From a checkpoint of a small transformer trained on Wikipedia: a variant of Muon for these matrices, 7348 steps.
MLP neurons of a small language model. Each row is named by its layer, matrix (up: input weights; down: output weights) and neuron, and shows model dimensions 32-223. Each number is 500 + 40 x the weight over its row's rms, rounded and kept within 0 to 999. Numbers have three digits each.
After each neuron's rows, "fires in" lists the words (lower case) most often at its 100 highest values on Wikipedia text that the model never trained on. A number after a token or word is its count.

L12.up97:537445482499481490438458520510505551602431472415420458488518550540498519475484492577490473447481430575551454497520475535525448481499516520472615478571530494403528459479519518540441488544475499516505520430567489471546470529540561486492488476501462482514513540478508537558518521508474497430467484486519479483554537499418475507520550520497470516555519497544526518517541482417479436497519499521545431578494460503551509536417440456564486464530563511539530502585521513476521534477492474484457430530546466543525526462493486400517523587554478516567569481498486448450538487457430461485
L12.down97:534575481505496444498509481477492440509509498596444517563495523609582500493429521437568468503484516449473512548498469549574473443506473486482543516471437428563578495491530519470565530545472557469575480476548483485464518450488475576480441550622512491473480495498470466510507500548527493557512499469504539456471473508477384428542432495416518467494487533412522496497462473409508505472443480510532535500481446525461498566496550442494537527506513453470565529534482485524540529486518442450480500467505545486547496514438458483493516478535427563485512447474461515567525531488519497486
fires in: "in" 56, "as" 4

L13.up509:503509427514516499531469594483476507528435520484544513467528492517538559568527477449512478494535520481470504420478512404467476553504529476479470570464482473534504405484531497539503511523460500586472581389478454414526514545443516482505477494524573507506537522458564561508500471481518580458451443586490529501553521493522484490464534467457473439558449466491510537560591454489536485513434495525532476544489537529524522508515470470576485486440432459457487492500456483497521596548488477520511462544528478541472493592500491468488597429460527494503519518520503508439513549472482467456
L13.down509:484461519441530545519505564498478507501526553484556492482474497553465547478467521472519513485446611457498471516436499532534549432537517538511490510531568554462469465405593517503472488561564536438527528457494474469484547480417483521503524522475522498599473473497515561545433527502502459570452528600514486458446495503484497513499538497471425452520488537567480481557406450541516516524583519543567483546514506564511492509424532501502533555503483517462440489570477409545502566512513490505456432500520520457535516522461476497490530431527477499431463448526425507483477482462457540540
fires in: "in" 25, "against" 19, "1" 10, "again" 4

L12.up335:539495478492497549492578517544500518495462496538446524427472487574497522491480490566503471512492467492546484441437560528476595554516537546485496549536485511385513500491539461483400463527502484485483521527509522464463528553535429414500557508517429474516570442458511470495543591429510551514543426538512513535513545508491517517534526476459502498604526531471529515543513474451512443490512473474489454511473457491571513504529455484503598480499534462491537440496477503476429521465464552507498526509482518515444525527548541506482542433442517454473446490480553566485426419501487442550
L12.down335:452498515534524496518456560548506469536457469499501475477452500652507434544504528472574469445518495473544466556487567482489555476480507506562536536475478549525558482543536472496564409466443403494537500436523477501555469466456479487542445481566526459358462449477517522533472474502545443442463456452468529497477507532510495481472531519551490512459527511403479421484513532510453472530481440536489513498544482537530512498482538589433490516548511476442485482484514517480420521448582523515453567492557490522507468528478468519569486420530490459490495500479482543462586496506488520401
fires in: "in" 47, "and" 36, "the" 6

L12.up526:479520488516472496499512494475509566526452566480501452489561476521530573437488452515497532563425559501554449526449490452462499491405572518485572554509506482531563502498496471521583435482469474529455575480466531525430552460504538568493498527552539541476481543548522530519490535502456501499448491570496477543458526474451568558581540529572474476444413536522397524485520488462511502503490471461501553574526488553453486477481522457469463454462491430504475487514512487541456487515472512576426539473514529506494467524480443550488518488488476540520468506481483516475515490547514462560
L12.down526:475500495484463486512454562457501471594443498547448559463485496528489511590519572458465450495495533394536508545577485453525523544541501475438489504547497558432488527468518527471473473497460520498558445508499507535527475515489485504492503515445490523553558540501468472443511536536504544437556514537499571521463546438462472515549507508481527500467486494548503455558490543476503375436421554581474468502511511550539516534448475468507505492466516518519483518544520534507556495504411463535482565451572483462513515509525516387462448484475440436558427453506431573602521439562467450536
fires in: "to" 12, "signed" 9, "without" 9, "in" 9, "took" 6, "de" 6

L8.up303:493594548418471496553447491449457441506467469492496556447528590507541484498470499562543471482512477529562466547458549543539478506544500500461568513488516507465510545517449473479472483551496458503584471462513533497463496421463554533550483518475498438505502519503503492541584485545515535517501490532556433428530496556512491532470583586473468500491456509493490459484507517517533459547443552501545509496617503510466518485449509503545503414521442553451484487524479517452526517503544551501600558460487444474510528473436516435427514442479474538473519485505492515564474475423455480451
L8.down303:513466466507533530505386469565545481564506572543583449490574476505426487534537500519589603499523550516455466501492500490496483565382515487474486457540550530510491562543586563500497512427437550489535525497451477546516492469479473482453524418557516520503531479548579471493461489496516497501528491506439468540421534487458501507501546527529541500499462529471481553486469486517604513417489505469449492511490441461439520501426504463438479505475501537532465505417481489509517394502454480472477455508491480466477511484506524530530497524504489434500464476454520463521539467564445509491
fires in: "with" 72, "within" 6, "without" 5

L13.up545:445497453538462476437529557522492540526478489540529434489506472509563505523502445521494521495474501490535481428530493516496512464577512445494532560466490464500505493474581463572461472465570483436488496506513444417504513485553495518512546454444529477526524451526459421482475473574492465532539532502492492437552563594505505500516482440469503444439469522499561470485516470481477468411567501456547603486568486466418482440550501494562535488533556565454513468510554449508544448434499527486454529496467473477473560455492563437438490524485477497572490535511537546571560486474455519457
L13.down545:535431490520532550515460527513483587524416496545501595448469515553508555470475599484521509557495506427444440528481434468559553486489441514530455464505479484459461469398510532520519534512503530445560447452524468528565483562513501501500569481513496510542487431512430443489474515473508548444492509518437522504462528514461463449469417470450468468494539493522515503499526460563589522516474510458479439571572511513475502462549532496485491529479533495499542560486438600466513579467450453531507529423441497495527510534403497471534495510549514513515544493550535530485529480535469517493
fires in: "his" 40, "their" 9, "her" 8, "population" 6, "large" 5

L13.up71:539517475439473521514447483443563499563461501507487472498495513630557507553492501477535569519565506484541459528500504538543429589451573514531515485500506455509411454502503500492401479485515445527490558542519497528511496447515535528478542507545546522530456527625488471497552555441511508506563503547466487484509407513511444568559489527461489534505549449517457509517483462478484465498453488523529490519513516519458496504480540453464427485528512518522582462494441537525491568512499511506475562518494453511495506466473500540465441476566473526488436481463439397492511393478484417584
L13.down71:502511504477534504477479592509437435417583516533550527494537426572496419585534522573510435548466460472514501526458482515522520526514498489499498513528458510510497527520509490492567530506416552433492495451460535457520489482531542574502458538461534501498469530497535508470442517607564532482464487463485540498494449433464505493476560447572504449456558488471492475510528478483403455392539512514520535479533543540538471484457500525426522444479541525580466494533543541458504435483522528508460527479475430548537474486530544426525510499483471506492571515515464553554521541485455431467
fires in: "to" 31, "had" 13, "without" 10, "have" 10

L10.up340:490423461492535504520518502464548513477491409545452575511418512530562503522586485571503515428443492465575519491513572509578521520493467507480486598482471439547478535469550511574490485549550523520510528528470511558460477548446462568499556480502525524525493459518436481433473475477487534484488504548502495521498422493543435430574531563506502501537531480517424493407553561484466485503493560470478507575510515465489552495459478453529524475519522537450509546431510454466457518461511476499487492462557490535505538475494520477444468514601493482456540499473428487449532564475414531465
L10.down340:491468523515565513537507484452528459540503507454452489509591413593475467521470487522464471391497535485551457503560483543483493492499510466468497500482552475482502527443475521504543521485513540505542499534598526410516548486478550483433531555508464417521484515476523524478481497537540456451460517443526525477507483503530472474437487451523481524423544484504560493583602478520471432567522531466547528516518496433488511522484537471415517497499482495459499474512544487477580505512467479485561541462572485515493468453526449526614485569520497476432522521481538518527499452481454495540
fires in: "the" 28, "until" 15, "when" 13, "if" 6, "and" 5, "but" 5

L9.up284:506477565547480465509471540505486570559466511488474513465398514518506464529528496513528408529471435477452482490503521534557492495514504495573551491569466460465549505481573476517469507587578467494463541517456490534506545445532435439489490563435525523443528499585515531472506462427479483478459607508491412515486462454604495503478494411548502549474550508497543534514494557559499464499525547481498472547472517375553487507518516525545491443428471492494523502544504466452527447521459508574549435521467574495465463468545490538487569450527457455496464515492517497504496504417541517528
L9.down284:531383516420447452566426547502565483474447480500461500521541561650513534518414370452522548413507547469534514525538471453468488491512469514486493481450554490558490509528464496489511510483500451567488527448474557458461534513471495561452511528495499519573490509459435473544509497453579470481497526501456485480511506460490431530504448564509491440523461505435478521493504496526461583513512515555552521550494475491477515525529498484482578560483486540458533512493485514491538451496464500465528500535513494541496498476483510553565565546478447479576501480521496545522443497552478468550
fires in: "the" 27, "for" 19, "in" 8, "that" 5, "during" 5, "an" 5

L8.up370:516471451469499440516500552524499500554453483474479523509520517593542417508577460420540512460494432548563458444480512556481533515475514446425516556527462473534501529459470506545529539525562548520473563472430454567428487531495483506497489464470431472540500419533430482513526432472545483457516492483488542510505536519527442500472541451481470463516482445488510498487520523497613495469522563461516500505564562517529468545440517453536515475510510587507511521503478406510485461447469468497523513447576483542489478483482611510568542515574443538534563569472468445510558519476458468509
L8.down370:478485488516494505463467510546489548480501549508527488562522485654474532537488485609541528462508553571485499542548590508539459488492468574490548496481530562489528506437470595523445566460444475494476426563539470467538577505465501496562499538413532505517449498516452433512480496417483530520418460490443522466567472445508486485499429529611525496511569481438480514543527497479500503509549445459492481536541483544533475536470467518514557511461405547519460459540471478469538450526483479471536528500534462535468474397505497454488457514412410548493502518498503506484470517460469503475
fires in: "the" 13, "on" 11, "an" 8, "in" 8, "continued" 7, "started" 7

L11.up11:438473454484502504528492469471534511471400583474550546495453501590451521590570537438543514488428474474526516500513531533568504471488444543482398514541450508468529450457548590554455417482515502567563475494462483452474474492476510482488548494494477529572515454568545466495454446482464558469521523486477537554516448485492474528545507529562548483502515559498424509419456464500492502464520542434533534523511492464507522530512522535490510488464548516448567497506477510572443517457518499482526514493495548484559474501475439546483513390505472442433478505435468557525533445505479502503
L11.down11:495460506539521564531420429452477543571444523459474516547560487723551485473520478509520480516493530490465570497506501495420543564477523459478546530474558519483465504550505488502470526546527522432546515474462555468552496479508496489515572522498461534563453546444572442539433495466493516451501553518457439512427472488508451538453534527531527530526534493545517479527514536474522524501461478501528468463499504500493461508540492502474484564481503547540526520534468525460508397549553550502463539494518530481516575489521486500513522408532486504455512478478526514491492468507435541410
fires in: "or" 19, "and" 15, "the" 13, "largest" 5, "new" 4

L10.up9:481453472427496505549443498517501559538399520477425478542545492504514486526541487489574477561454455508426411480541472446538559489511595494521524522483451467481530462527557550535536485521459596473460542398553486521467563477476447469511535540454461507537567489495496469505537495511477570467502561508473516498471525504486467546514505495455475473476484505485538513526551523429511511494505592427516419441469538522518549513531458502578567518528417483483542478482450487478513486457460493477489489484435466493515472520529545545533472457511476523529535510455572446488477550510503437507
L10.down9:454484535522481472494522514441493445543478493474463503568501546563549476477463466488505508530512489494544486484447490518514523520465469507479530478600439457513490578474452467418495498534569421537542476561506491499522506541428453530506491553545507440482485416504470568505488492457515523522460437446475518575521492471506473510447530451473512429513521502458460475553514520505423475465457445498553512507525497549576565534553619442566484538508531512557479515474522511516535470450484482495535485545490519556505485474493462508500528460491380454506480532503493497535552391495478566502
fires in: "in" 52, "from" 14, "another" 5

L13.up284:482515532509521553477544557533469446567418470463475543506508531525540472519554564518568566436452455481608488575520513441417503538487544440475471528506513530528492492537443486491499411508458500461512546481486439539530425508483560496497514477486559520524511523452483437552535575464547559379538445553488415541464455422514506479464540479502562538469506482493528528504532454494548502450446498464506486542515507466529438497531502457447470511568541528476504476546487463526499473496490569562447506443541485520527473480473529487485495448554532488443490425459495446592544475539480495534
L13.down284:485456514483502463494444505459557511497548577371477467473547499552449488461528546552520528484511504488491548540480488509516460476505468570486532558541480486444493465494526513485481524408507573505514526478476564498484441489505448575497578470444448493547483523495421493495521473471482534456494523493558533462592476426483500452511423491476479526503553458475480516459461432503471521484490529533460503512484500447538515570531488517390524511485499553509498531402533511414534517564535488494483535518554412499540649565499518474572493528465425502458465540472494503551487530482520497495
fires in: "to" 19, "and" 17, "with" 15, "or" 14, "without" 9

L11.up113:515432484462442514583552516489561503566526503506439504442531403573463437481527451533468525482473431495529480511508527483463482501433525501413427510440526500492545454462458506537485447614472551464551534544493495548396512488494543516535510560518500537511543486515466521492434556419446493472516435499504474520543512618516500531525513446521523486489552553535510579524532513456441540422511485465540546509544432499489505509538561545456457521557480558500491459448509504431497487435526523573518457489515473463558460483502500521490472512491489547496532503490488521485617481439477491532
L11.down113:480486419509572522423558530465524494474479500468597451531507495681522491529552463476586491427587543452536448485528445487468579450492482459517443493437488498569478460508430562548502516461503522503488523467447588510480569519523550503468567540513503514557557533501484456526503501448527510491514500412495484546511500512479514525521476483512498540509497441477475498469521454550466467484504502515466540475515516506494446481439479529487495488548500494516497456458505470544453475513510408492553503555515517615502498478508477460489465517454477501400466495431487515519420568517477494549
fires in: "to" 24, "then" 10, "the" 10, "and" 7, "they" 6, "many" 4

L12.up241:481439443562497506471510461559472488499488443496507499522475469531526467476539491481472469490454542467549581487462468512538488562492524492566450464456527539527531437500588501557493436494562541468544388394528458447466480516448467477498506538493534501536500466513483480501449509459490500516497535468457534400538561536503468472511470468518530471462567471513534505445506530570424575450540528508469490429581509428474504575507516573488558506535503572502461533455553440487476530493508536486498506464555514475580498561515523471475480479521481597500470471524559507587499467539460477533
L12.down241:489473503553413444439501536540468540558460510531424533463514551669501506531557535558473572529451500456522476493521563456522479473524439542498552464512496499507442533482490485517511513454461519535560499510518530532507516488498455518500468453526460484601496499482493441485492488440532497484524522476480514541396485503473413417500522479521499444524581472474553458450456514466533505437563497479499508480509507531463496430453503501508503500486535550544389513482531490515590474559430547467488457504484427536510498522464491494494599376461580472499519503493527486538519521494508504559
fires in: "his" 55, "their" 9, "former" 7